config.yaml
num_hidden_layers: 8
hidden_size: 512
num_attention_heads: 12
num_key_value_heads: 12
head_dim: 64
intermediate_size: 1344
vocab_size: 38164
hidden_act: "geglu"
norm: "rmsnorm"
norm_place: "pre"
norm_eps: 1e-05
positions: "rope"
rope_theta: 10000.0
rope_fraction: 1.0
qk_norm: true
attn_scale: 0.138
bias: "none"
tie_word_embeddings: true
parallel_block: false
init: "uniform"
init_std_qkv: 0.0161
init_std_o: 0.0
init_std_up: 0.0161
init_std_down: 0.0
optimizer: "adamw"
learning_rate: 0.00135
lr_mult_qkv: 0.7
beta1: 0.95
beta2: 0.99
lr_head: 0.00683
max_grad_norm: 1.0
warmup_steps: 251
schedule: "wsd"
decay_fraction: 1.0
decay_shape: "linear"
final_lr_fraction: 0.0
batch_tokens: 65536
max_seq_len: 512
doc_mask: false
train_tokens: 537700000
max_steps: 8205
dataset: "wikipedia_en"
MLP neurons of a small language model. Each row is named by its layer, matrix (down: output weights) and neuron, and shows model dimensions 32-159. Each number is 128 + 32 x the weight over its row's rms, rounded and kept within 0 to 255. Numbers have three digits each. A neuron's up and down rows have the sign that makes its largest values positive.
A block is one neuron, or neurons of one layer that tend to fire together. Before each block is what it responds to, as a language model described it from the Wikipedia text at the highest values.

Before a place or team name. Tokens just before an upcoming place, country or team name, such as list commas (Thailand, Canada,), "to"/"in", and table pipes.
L5.down78:096123122144115075137135117147131116165127120114140140151174147085115118119116113152144152150165122125167099098087114139099124098131157151124162159129121143170121130108071085132144126160136187126115135152107146130083204106103105131117134104095170134118068097181117110078136071075137080150091132125152140089097115140109152158113146102120240118111172087118133087130112110043033131082090
L5.down316:157170139153132142186173155110130114132083173109097092109089146097104158122079137110104203111110145172162162130100157116129091154130141159123166132171116110172112101149115088151137137181119123110138094177071130116122147206111107067085104113120090100131131107161165147087088091135127108072085188155077163094156136110148163095065169110196152110071116117059106062139146106091180155142149
L5.down391:111145145131131119174147138104133118141091102154097099102161123158092153137092103101083166101146073087172165169110154151153124115155097106171103125228117168169086109190091122139152134153090167109146107163116131142118160121145092187096107085168060141087173128139100132110082106167074112092142146083108115135124091106131146134075075123143133101117107084134168045104116161154159072172112
L5.down403:187128097093120124189103130136165125084085140091125097112186116117116013156107106106098147126062149089111154106122084129089143142141106106117150191190094143157151128083157155113154142066132071175143107128083113156072104180130144191029097145111103119117122117141229139114137167140158131109138104117098140233083153046149121099117131156168105189117182102105167157114091133100094204115146
L5.down645:167087105123117117142154154182110099139154124183104119150081080101085181092162121145155119105116124150115176134074093084071141133152130163171121173186118096145136125080116132127117194158100059168168109139124151131151070121112109116082139127144137142163176137150167135152133166119145158146057122136120110121103172148058129046128134065108136137113156133109150082134155106124181125090142
L5.down678:101147146133168101124102124137111106136135119164085160115137127140166091130142108090145093106197084189143207146066115092125105144159140126140141130180102138146152133169132140162142063108188091158088077122157126117126105093126058147174111185130067115167160126153093153124173086125115121117103102138108140107134155076137098103041058077090110133139121118163143100151104102154140120149156
L5.down725:094109113140137106149122145135094118212147146119133093129089083111071183145125107127080117167083093151135141169116106060156255073134147123172140120198132150150079131161109097135109120138135170073154126133111117140117140140124142068157151130181159177136151116087106125081129155118137113103117140064153118152158147107137152133104180153115120162123120158105121059089119097147052148095127
L5.down796:114137150166089174148115048132105144153130103139158110096186148168096125105115130090131090160104125112104124135109161130097073061177113097105150064099116170137157071133110211153100098099094131082153130140134104147121136147093163158048098159109160142123133080137110154050141063127118078135169163057182101099178147162088102171113129086126140130171113131146149209122151180110096111118136
L5.down862:128060074193079126128145130151086081139129170105124065104090126162182057136155109106117105156221082112110169083118081126108101108114147128084174156109112117221100177124126088159091143109113142123088123107118127166140165133119125115117073173134145117235193101180136152162161083182202084130138106127124148172107155085185153116099127142104110183108131093075121123127132129115193133162123
L5.down879:141105150108103151136150128106175143060154059138094086135147122164106188154125105118092147108104136197100109107103108110085145169127074168089152159145165106151102154133111117151136078153144139191170144125176139119113133192113103159062068085127106116106122130141173139122133134141065098116146162107112182103106098051132168150094115099131139182076121213127140075110131147059087095092134
L5.down933:159129127075111125099136134125153162122172138127105094087174127132153178145139138103083088083151123082127137168178151147103118135174069153106086103089131098175240030115097089089050102159105101102140156109092168201171170219102155122159110133110123141140132103148117106062155090150151109123094139120167105093126182109147149133107129139123116110151100115170130058104192085111166112129096
L5.down953:163159126082084171158106166170178186181138174113134095144101175126159137188172149172097127147160096165157111100172113129129150078137133110155155140126158123161161151082141111092116092149129111148125108092119110139083146135168088191086114157113157135168124049169131175072235135138084091143091095135108096138092066153135121154108152139157158161138130079110098116172131121075072093121115
L5.down963:175102118096162137149111102120147208114129117126126117129192104124146137198143145110126081110133122167106087176110136113164124139115171134107103172068138048102133166057130069132194138117139101134121139113132156094092126124104121110150104102102079134137083179124127145068188067089109082167116111132122166133124087173102077118119135098128118098143155126108109049105138122119098114127086
L5.down1020:145147140107146118062173093178114122118124134160114144108131121114073170110121101161146112162175131076178071100156129154168194086119102077174117157106167177107119169113073071082160102169169157094141143109161119155134148118171147135155136115193140163075143117109150131103151119116184155163113138160155169078102116091128115105137177109115163109120130083092129044146092099049070152156143
L5.down1206:129190128120066136161094069169101050118092135124150122119141105121116132126186126182140110161107146106079097114134095150095165162127135131145162120112173152141068102122104128134136099151145123099100108155104157140108103076079079123118155162100154168141165122142154162134117149135108129159112217192151140170118079104105150139110132188087134042144132189102112088170121111092048160098133
L5.down1224:108113159154111160061152105116153161192100132155079164118096149129181178087136106123133123121103143096158174115132142122148069156129138162094176142126099150121114095092131229128099152131086165135106086119128097152106092117139130084138072124059185147144145073098101069138125145067151106125165077146135079147155126180127148153112137100118146171113128184070088233144175110114149162128182

Before upcoming place or example. Connectors and list punctuation right before a place name or named example is expected, as in "south of", "such as", "like", and commas in lists.
L3.down1093:185087146111092106136061092170095111089110217142072179106168127181121121154109111146131197163145133165161122115090098155106101149097118088110130103203095100142145117093085070087091127071090130201171119125194109140059123146180090133124098131132074091142032138133146150117107129131132113099132145191113121095121131101109123149086166172094144196103125145127130079124152086036117068121126

Place names, especially states/countries. Names of countries, states and regions, chiefly the second part of "Town, State," locations such as Kansas, Connecticut, and Japan, and tails of multiword names like New York and Los Angeles.
L2.down250:068112107111132114135126080129129125097109188126144169117114141191106076110139086115169133136095148183115174101178127154119142135119075082116087037080112123087105148178085113082168080134123116180121118123119096146180118121115125110156147177144139068085215119118184104142091147128081082177123208107122090081095160174106068160119139130156150076164081060147114109116135142058182159133162
L2.down491:168144147109120093120216180186096161151123148041163111097158071163129087100142138147084095176095154135120147133133127059158135159102070145137174168078110119141133183146131136107101098122156077090112115104138123117155097084134146134083133040150134096198118123114127139086187196156115117141043120144166145182132241112047091106135102140160124150097120112121075118105066161108097159158134
L2.down589:149121104084122075092161155208119141203131144118081150078191169180175152127147122171126079072148055119166145109151090149140197081130115116112125087159165156178078134132155093122142123146102106162107146151128161147169128162152082098124156170138143095140174136097163124114097138139137131163129147186131126119153141157145073134133075099112114153165132124099129096152124076117114115076185
L2.down596:124138121118134136146182126126088137145146133088095098130164100136202119108180105160158076134119094102193131093158079072139177112119100157122131145134141113160106105066101099130145130157109215089100110118114100070158060114142125117220092106153047072125164111060119055089102147142116125113101131108140129166168147063095120111106075082119135120179127112143122085160106110051062164112108

Inside repeated multi-token names. Middle pieces of a multi-token proper name or term being repeated from earlier, such as Sh-of-ner, Triumph Cycle, West View.
L3.down120:122133109142134138137123105129101212120115138089161117165119116159150124095144113163135106118110172119165165061179090139119111127128153061178127079147168129142121155096177107107062096123201152097111143099147093148140124083141143092100126091128086144142106113121071086202146109108104100096104123109170112217123086148119075105140158126139059138146111092161116141111173139130106194180140

Repeated-name continuation. Word pieces inside a name or term already seen earlier in the text, where the model can copy its next piece: Sus(anto), Frang(ep)án, Valenc(i)ennes.
L5.down0:153103132117120158113077121135117111078158089133199164116128106136048161124116136127125133080106122149080120118166144180178206134144106081117109076127100131098146188184142119173166138140140091117117165138153120112061068144161117098061159155167101187117080122138101113079161172096096158147175098068125125121101130086153136149143068156169126118173167089101169094084127130125088108129093
L5.down14:128124114143072147170100194102188128136078169174119145150125148126105158107146131112060184130023125111083061083095044161146135116129175136126180071152117098162153164151131099098220090139112092156148120142113161136205110130140091151169096131109141134112122114087076101083174143136112088126199159133093091092126138107094113139168070151184064133107139080126124108104076126128106104097126
L5.down65:138065120093114087129132134123137152163117110124132139095154108204104157112127157117159105113112115097182149087117139128132162125208139140146117151117158164145045147161163153147070158112081129093115061147144131164144147078114101056199049104073194119153118046112111142073157174102153120096114087165143178134101173096215097100116117171102159131115135081058120160079106160140135154115129
L5.down305:135139110157151142085106105177093214164151120157104036170082113116103194096180122143168086167088097105163087126172134169104177126171099080113110106202151126095126111108193119107108121163142160094171088158129125081143090160122089109162175091115113130100169097164110131119128078119081109140079125124231124141166212110099142136144155174141143129171122113095092096150146095152147149084122
L5.down461:145178136098082116116087062142184142126155143137179105142092101176186151055099100140113109151092119108149171199169132066111149118125190069111119120167136080134133161094131110126087131089137089096061130141101119141140199159125096145164067113144153126140103157140116148090126186166143077090163144096144121125157092078106174138170104153094139174120100163144174108089135063112129104139129
L5.down484:166121172123169159179133115199108190179116196106155110155145134130161162176171146092164106149142174092215068205041152097060101139090184146129124139126148081092165180113117166168068093123173127114181051134138187077119106149183150080113169148082084158132159118138083101100151116157134142148124142132174090118192186084161116193110126120176183121133103050117171140108181103089125102138091
L5.down592:140057168180101083112094127137092206144145165182059118154151138147121126144111178128099119150116095156152137148120129126136090211147107091154122119079153116137167151155153125183064157161111159102114070157173129149135142091159156122084143139083130075182145169149133117088088184133159149172181173120071074157175146132132111114147164153085079051157171117075135117132124138185142103090112
L5.down633:131063094135155155140134131115109172155171157094111115130104117124148157078145128135129106101129145093165139147105013128095155101058095130156111098144094078140128102111141140130095082115175180108128119071190149153125107116138108088125111071156181125208139074138169111123129118052170127137136150148080108172199123118161101150068168154130164102191065159095114139123168119129112093099194
L5.down703:106098132048095123133157119117124143162089137157159116099140065148110136124142172129090128127071170154147132105143115136093162100167123153143129120142095142183100211095124033167109149143132179099120150058108105130122167144204133164046126101139153126182103086133117135126154143106172162112125127131115109190125142072164158141132133134095145161108146075154144035099144107128126089070105
L5.down820:135156157075159154066166133107125163159112168075144145153114199146107148231128182153114146154064071178103085134145141107089155092151123100117132187115123166150143137152163057175102117115112133089095076076087141159117155121146123069132044052107109133105096108134063086052174144189022145120139092163151139126119137115128109154151154141213126152123118119136151069096130097131158137134123
L5.down883:115091108195127127121067113129121127145134123148144164120099156124144099115139118097100143140101145107124118131138111140164135085101122071154155143229134169161154174117108090137162104080069100184124134155145068131131109169173109120076098197129191144133082110054158154117145120123059073144148129160156166115094088139083186173140150155147144139137181130106119084087151137137117129108085
L5.down1050:149101142103126163164147144172118185212143141140124103136118147080122142180158118177202107129170126133111128062198131135104090172151157138163127126095114100156116127122110096119103126189050109135088159186131109078143149125096125173115181116154090121170124089110049157139149145114116104070097118137157169116128159136150132153115151090094142190130115134124110075119107135079154166092146
L5.down1127:123185101065155157149147218183155115130125106142141152145132131106138126158088139073113075141131109156139129095096100196143161137109091112146102052160141180106143187074174088118188148157091133080114078130124139109179195140054108159141125130116043110074110142077114063085171127152111101107129131112150184136117143138101150090148056160124204207163152126107137075156166103100121102072114
L5.down1132:081084121171095172129142109193145179142177052123073141152148153179105163170133124109150108098051103105172153107139143110082074177135143157176162177137098137165101138093115129103026106125134156126092133123182072149125182119210147196140114143144123096151139182185171124134156160180086082118054162114142079134115130163111106168093184118144163172139166173103167113117160140143127123166124
L5.down1261:078098180046128156116143111108119112123145122150153124168110184086136167085143149160165095143119081102076114162131182153165163134106106119143112197058171127085098201132112072124130126147104112169123097163094121190118088147107161090112095105068137123128120105088165130117117139119087103137081090118170095175086134159160073102128072111144107101122085075087113072093112148181132134134099
L5.down1305:120127176138099122058084107121125199120156092098182128130089132130132154150131115170172116131102176125134086102147142146190167142164147128093153133130216140121137149125139045126005073131155169071170153110132136138155170145135109136183126103175092073093120141131127119108056134124061146133146117160137102148118120191121154136175126127143074097058119086111096056103133166173123102108168

Repeated-name continuation. Word pieces starting a second mention of a name or word seen earlier in the text, where the rest can be copied, e.g. Past(on), V(in)ton, Strik(ers), Al(ph)ington.
L2.down25:145097114124140135108099110124129159094207130127115173140134127085157114158100142138112114140113186106162189066156112110079108100186128139130117043156171134084129148157134068171063099145095140103092088148107134163113134114151160138126100135150087145079147136099075104144078218128097193152158111138132146131106113163117124156115212169105070093111118055130099113054142151135129112119150
L2.down565:130135140111127132131097105104129251130192122137149137147099128132153170155139157159105135144091177164150151092192122128102135125109108130128173107146133104191094139085154045100052043137101108116145132134116132086137110094165185136136105058130070108136106139109149104112118105150104173143115137166095119166153115143107160153160183097128074107119145103133108089123079156121097136109109
L2.down641:137115100120116119106119104108208112101163156140186152167155087188200137162132118125113103062115180132144117138162116092131151196086145120152149148120183093170156148083139053063116109109120169136078177157154076092173122108180170113143118094125112112092134177083163105078111110156089122115152151129113114183171100140060110101121143134152165113103128036135174064164118096108111109053123
L2.down1139:087126120158129118097064131134137234122153114125147137122110125122153143148124149129124103131069117136158103110178192124118195129135105126168155125150208182179124139131107055139003098117123136095116133119112149145103169134154149140136119042126141072092163114105112095108100175127096119104157111111089081135123095138121096118143191095145075085043130091139151097125163194161104131089137